Weights of a small GPT-style language model, trained from scratch on English Wikipedia: 7789 steps.
MLP neurons of a small language model. Each row is named by its layer, matrix (gate and up: input weights) and neuron, and shows model dimensions 0-127. Each number is 128 + 32 x the weight over its row's rms, rounded and kept within 0 to 255. Numbers have three digits each. A neuron's up and down rows have the sign that makes its largest values positive.
After each neuron's rows, "fires after" lists the tokens most often just before its 100 highest values on Wikipedia text that the model never trained on.

L7.gate67:144118190156152147107143120142127131112097139227126147119124087150129162088103159140123151037159121117128128123154149142129164160152172132150176126153085147128140139119140155135139144121086096131055122052142088123174128127119122056139091148132165142112153106082106120140148166101118105104148131046068151066145144121133165124104119233114144116129109087158079117130162153075136144101144
L7.up67:134174180126140128112070089164127088115146123142085135185111111148162165109138122120165132081223143146142150152154095082118204130129162146106147143182130124031157166092117146140140173116135078120083122106111095151128178146080122053141151141126154132142175137104084164060126117115141102105138116072104151124150139117116149123100101176120129126133138124184121098122119131102148106111141
fires after: "D", "d", "C", "T"

L6.gate173:124123106107114159105150096147134058120059159122135131146044103136149175118130152193127121121115124199096113135109104170093163158192084158138119115132035093158175131108070208126137088095126145108116114094115105163169097141108115138179156147056157137142178148127068091164143141114133122168134095120124139096121122112144158150124189113105126165112094111124126098138169047110208122168123
L6.up173:124105129114097158113132114134108090118161123152100145152090094115151161171091112196114158133101107136104172193150121095158109154193093139146149074159115140117116113109115165138107146094085138034116112136087076072189130145078145167143123118116142125085153111088097122119096050103151142160145099105156139106180152118170133108181185145107134192111088137104099124166104064093138210121148
fires after: "\n"

L2.gate163:137171124184111172138170138154089084102139083154200109120141136083110129124145112113131081155188124167142125104134108137085140078104153126113181118157087147091152119120182096162148134110084141105162092072111175140177129162127179154145124150020127106106119138115130113074135154094141058137103121145141127107072146080123075169143179140091139114145109172184109095092146162085159151152173
L2.up163:178100065174095154117160173206120106096131124099100177111128174123097139106124155035129147153156093123053129142153141091140053151167115145148159180114099142139115108117122115170141116115190145120128133112141150134098117144137104114130158156126138122135125125090074135153204121184116145158169143174093060115132168107104095115157134123119118078110110126176139135180105111156159134192112
fires after: "| ", "5", "1", "8", "2", "200"

L7.gate56:114125174063072172121157119186141140083121080136120176138094104146122166094155116135129102066106143135156117084091116149165116169143135159095132097087147092140138126165085137084144118104063093088104104087133098193174075122108135116091108100048120177119116094119070099189111113102061158159127192134052116100070162129125124124104161135119135107129124184116124080146163135097168096179097
L7.up56:109106121116103157115084132141125106110113112102122131137184084195114124131138147154167122151074138156118060157120156113109103110082145147097126143138182101141128164073073233089154153112169126130115085112070145096096154118087166122129120198113156128172095091152084149123144150222111168108109118142147156113138114111110168084094136185084101129127130148070134139161185160097101131075104
fires after: "D", "R", "m", "U", "on"

L8.gate133:140140172145076090123175149129133125105133150106148135165136102129145143064105178116169049074123106146108123071079095111150103162147156168131096088078131101157159097119130132131156077145165158163195098131193175105160090135138131146133123106111169062110166137124111111138116148164141086170158177156067161127094129171168143200163132117119111143149133129073115078077152081133141114108134
L8.up133:154125102148070152075180160144112076114121107155127151114100083142138159130182055158157084111139098194151044103105130163158178175159132193129142096155086101119119183152101172120112141098110127165197110096146151121176147135130142159173156099141107128151159136081172152080135131117121199112125171117094137123082110208198161116145142140165084094091101123096182122154125102160098160115158
fires after: "==", "\n", "d", "St", "'"

L8.gate59:145138151115084165100170153157155142110101129095090093142132109123100127074100115192134118136116108149130181124114138130054161139125166092088123118131121110144184092117116119134132175112135121129084100089106148145125064133111148089153150122098169198155138077084140106177133167114160201087187144061111132100109085153112129178110140174174108139100129135161124104122178132090076154139164
L8.up59:172144121091147156079100095113106116117124147127150155133106094130176112102135129163072137136116160141142123107107107065151136129106146097089103088140126127138094120131156152135147147081124092119071162110144174179136159138131161150148138193178092147115160100184096186078021091086080119161122124080153150125105076077079130135047133127130147117056133216164111130068140128122094136127136
fires after: "M", "P", "m"

L7.gate32:112134183201154116084123097068115154092141169118118161153168124139134142139112200124137117080151159081148184109100099139123106082119159108055138112061151154146095081081153104155095140125146128150147104124138130112079155125102137164188098160132188114135105093140072150182092185118121144149144108204169188177161124126132189132127115150126147124153116110144091083129144149096141091187107
L7.up32:172078175116079170143088150143152081122103118146122125165161070115101115118141101195153166090167161162113084142095126125246162155185106166136146131167073123146154136101116163138066112115159172153110100090118124077124126108133130135148147138156080161162148140091095067151120103128130162123135065112120111138129140192089134153129151148175122113141114165165088113088149068134121134151159
fires after: "c", "T", "th", "l", "the", "g"

L8.gate51:123143138120100203118152124127164207134149109120112100134154120132095158141104087146138115115106108166114080066093156186084178156133158150142151137108105124124122139186142103099156120217151141169154141104132089177120128118115132119161142177120141137148139180083141068138079171079144193085111146081151165156134127155105103161126132141119093087169145086166182071148181159177131138113150
L8.up51:170115207143146121101143118158116158097156152169193140058183160107132140132087095134144147073161085204138097057096136196123154100128172151133170144122132134179138184094169099094158140152153110159172133111118174122164215109086085150146149140104163112128097119057117153162107177115153113125099148133132128133141137086123109141146137125160151139101160143168171139178140123105096100129112
fires after: "P", "A", "p", "t", "h", "H"

L3.gate22:133143115142100216111116172091121150136128142095148085103155104141127119128133143177120114145155122120154140109155124098210114160097136206099130092128110158139151124128169152116146101110000147108148152182128145139139145122151155141158073121104255105049144114176157211118146141113187128154154101130136129114100092113082152135131199134135124114146114138129141143123144157109093093139209
L3.up22:094125143119080179118133095154058127132111138187100111164122164080201118137105128154129121093125142107143146152138138117072107197133119138154113107125139059123138125066165142166153171175255110150140117158139110170133117101119159069122100119084117127108147142022149134118148103141096117145104135129109102136094148129145139126119095139117133132113116149136000145151182124142112180123153
fires after: "| ", "1", "2", ")", "in"

L2.gate151:133145081146114146104079133118175138070100117093179091087111211114130155139084105089106108110147145075075077135152118133128100133157112184118138166102155094096176099088114169178143090145094134120148150114012168160175105135181188174140145094161175150085139199134102151137157147145101147133183120106134128070111156065150123092094147166114120173141108138118110188089165098099156159124137
L2.up151:077084098153112139017093086167145161105147108109152115103121164105123137123089132160162120145130135089110090130204116150107151142172143144145121161154085139116135121158123138201113140137070134053125074150130111158164113146123172114119166140123112161106179192082126169141132141184143164113131109096091114104090140048128148099123148201140102146079109096102118173065109161101082122095117
fires after: "ol", "t", "o", "c"

L5.gate2:134122081112123140113103113159067167087190157125138121141091103088098138210111180158088153145161127141117056103195135141117127128111144071143188111130079136135096129105188121110139113126110134086124117175146099082166160092158072150153098156151137073111153108147167130142092168109162215097116136065142161148108090156134096061126139089093129133092157093158102104168118164097034106101107
L5.up2:137094076136096136066147144152142138124098094112145108094127158175121124156124096162204106137192150072174115116117084154139188146069096095139110125076191184063117137136100167134183111147076108150140088187122081157131122110095072110145147113094158113132138144206124122099112108125132152120103137125130094123101184209096126110124196141088123096108165176143140097147168068178157142117135
fires after: "\n", "1", "2", "4", "7", "5"

L8.gate177:072119137101126150092104125123109151156116139131132062163123112055133058156119145132110092101051156176144097134177132099126179131082171147124138072079145093100123071206179122139118141193106135170111160087114106181151103171117087132161122137177092137157159090122081123155097137126126179137155120090131175189097154109109138094087150108082107139104168143138083141116105132122097051094122
L8.up177:104116179082178157055181106145124093104155067147126153109207115158133126121139136172157111149111126122176092077113127156161154104134187120101128077158150119098126072122156131097086105121089109126141168077147165158198122133151133087118137090123139165093128117105171103106098199140153113102061144099107175121147171151100184079125110113162091134161102114107170098137134083118105165147143
fires after: "A", "D", "T", "ity ", "C", "y "

L4.gate45:111096129151189122176142127114178087140113164111119134154127144121124115067145084067091178068168114095050090122145120101187124121066143125117122155095150214122130096066154081127093163168102121064114109134073131138194146121157149147163144139114178163133131139144121085121093164123157119145137139144121126142151145150134178161083123194089124124113157132110078031106125123163132164142136
L4.up45:095216143161092095075142130117099134097075088124109180109090129142175098187099105171175143115076131197142197141080129129120104130158131128157115126178134102128136096163101135192151118129143121185160131144131101160088092146091148125106094147098102144097148154108109157108117055126090102130137136167124078142070135127135106155131148147109140118187079136130174139146164104190128117099167
fires after: "2", "5", "4", "8", "1", "7"

L3.gate171:072080048130132119121078130127160091122129104135139094085127143094133083179131085129120158166117087145118108183150128132111150092123099136097172127127145103091100115141197155141156156099138106141147120173062081102117161122178133161095122135133133161135124179139142104154058112125123174064106058064175109144180130120096164100157158181093129147149129115130124077139146146103077131091149
L3.up171:126158094143106132119073155144177181135139127095152090117184137111123158183169121157098158149147087141168077107180124136124158142123109170082138123108153111140118107121110138113101147054113124191158070127049119099100165116162158139092187123122112133090124139119128082149115166108195127067086071136156102122192120139141129156175141155122138170107150136103142149090215069076088122162157
fires after: "or", "w", "u", "ag", "1", "7"

L7.gate93:140095131103119162056164160074131096138124150164162124130156146129128110107123180153162160120092160188167059168147161131123165150145126208186146079152149098121115155127109167116104131117111163146146122056128113084147132134116138087133144137075119142158166125192082109154183138163155075133111136120082128139143157146149155111122152107139064062110122137105100136132127091101110131140157
L7.up93:118103117063137213062126127082127126162098106147146122156119127113130106127172130134133144185135131115178127155153114100173114156102131183142130093113196149093120128160128115113107061171118184129161146099126064131181092135154141084114145089069159140137159123183110118129188112179128102144124164124129133084135172085172118146131136113079100055107175187124101058152163128080105095155124
fires after: "d", "Ch", "D", "v", "ep", "A"

L6.gate75:155105154164143169111070110139124095173097107222110105158132101101151071084145142120100117077169101154122099168152155061141156168133098160158163149100110109076115143133165120120119170170099130147114119099081129118171157158134069149144042190124150095134099128164129123178062111175113079136139100096059147196111147124133231124105150090063088128154136139112065079150194148097114130127150
L6.up75:133116155066133173090094124114078172187130129150069085111178255125141160103137161114118161069144115117121117126178140095119101150121126197143120179072194095050147137153093095089113139152151108126111129132106168114140141161064061085134062152096167100126129133165117174179113086150071082137122121124092181141105151119114143119138151101108158132142130160128105128105119142125144155157099
fires after: "D", "d", "ec", "es"

L8.gate171:092150140157092089075218099149159197060128176167148123074123150102119114104125115158164098142123149206158104131142126091075158138097143124109154099108140142122104145130127092092081154182119100163145106083117106131120170065104143104135118140128123178113134127084111064175153110115169114116102141126114100141093154126118176126095148216115113158107081096141132160191041137117056096152123
L8.up171:075111106163154192111165153135140146133128190182153133089072177146110138109089080107108111101121072136116070112174170182165167152089071125127148105121128165139057158179167115099117167105115118150143087104128136144114109088108121102189087157132086110142156164172093083091130132066139148131119074116178167164159116153176142153105132171063148094085100150131138133139165130152132150128076
fires after: "T", "P", "a", "ar", "H"

L3.gate58:151127104137098116148114106135093172064129136142075158146118116190125156108122089149170097097117137111144198176074088052081121125131091141173090148099138098129105122136068110158157118157137105158098144103118060166173157150076139119160096145104086080120139186148155091161136117136152090178138210145157065127121090112216121160096103088132221164145111135173129135116128090148117117114132
L3.up58:109129110131255096161109169089139095161129088167106132109101104104139116110110109101132151144110096106068085102193114127139114154133209109117136114118089130177239124081175096133097151181121209062165117145165103112148100116118138117150132122158125154126097100167134130073118065103148130127108141068109130173094113135086168122082133150167091162145105096103124109156122093147105164104122
fires after: "s", "es", "e", "y", "er", "ed"

L7.gate158:144183161124136106083103116141138129145090095205125114142134151106110110126050091121119108101132127132137103090118135099085093186121155118133120102117144199131190164177105140149110225163067121109098109138145096122095085127111107065135132107091100173162209114137107135186108177129097037099125180136108157138132120142161196172103082118080137094136110130104109127156159116084090109137120
L7.up158:127155200117110143070139103159134122061101126148166103152135177160122138138129093107154060153134129106187094103141145165109137171117153160166122099121196177137132177144069145173116189073104113166091141134130130154077103124073131092148099111071090144127151113172105143133145183129135080124125142089114180079130157125136132135133087132105072098049113130136095166140113115076123152128151
fires after: "P", "A", "D", "m", "a"

L2.gate50:131208077135110122108174148120118177134134166126122100121132067062109096121132071105156151127136123117135128146128146088103128175136098125125096156107118148077110100181153121086099122093204093129156136124156160135136119119191171158098117113172175097134138143147027113141095104092097127119146116077120094147108161157136081187059135122189103099154178124140154122155192154100081130183111
L2.up50:131139186125121083046115048149122171097078097145138118182063147092129121113135086078142191107137146107138172089153120142131084079159111133113145112093177151123127113112154111113116112101122074085155088108141096129162099106111143142109081172184114195115094157107141058101096108093141115153142146122125097167155206092153113156097157088116098072146143190151181170152139083122122118096149
fires after: "m", "M", "t"

L5.gate11:130136172116176081117147182139151152080115080142081118145134101095129129095053073094150152110089155167167111112068105151129092145109183152155108188105104067172157097168087105159103097141111106135056190132142127141126054121136174111127189122112113168116170100151123098139160096157113091107152133113076170149066095134160107144062098072152121101163072173139141085109153105151143141139077
L5.up11:102139170142166100121177144144123143101147128201121134120163077104089167110100114115150130129118164166163120084136168138118092109181147107152155177155110084205175099119109080103081166147181101121072181151209108093143077109168189145136151130189100167114191073123170146151134115126101094063139111074051198107098126111135074131092126140137125102143073116117110147075098131108112097132079
fires after: "S", ", ", "s", "er", "e"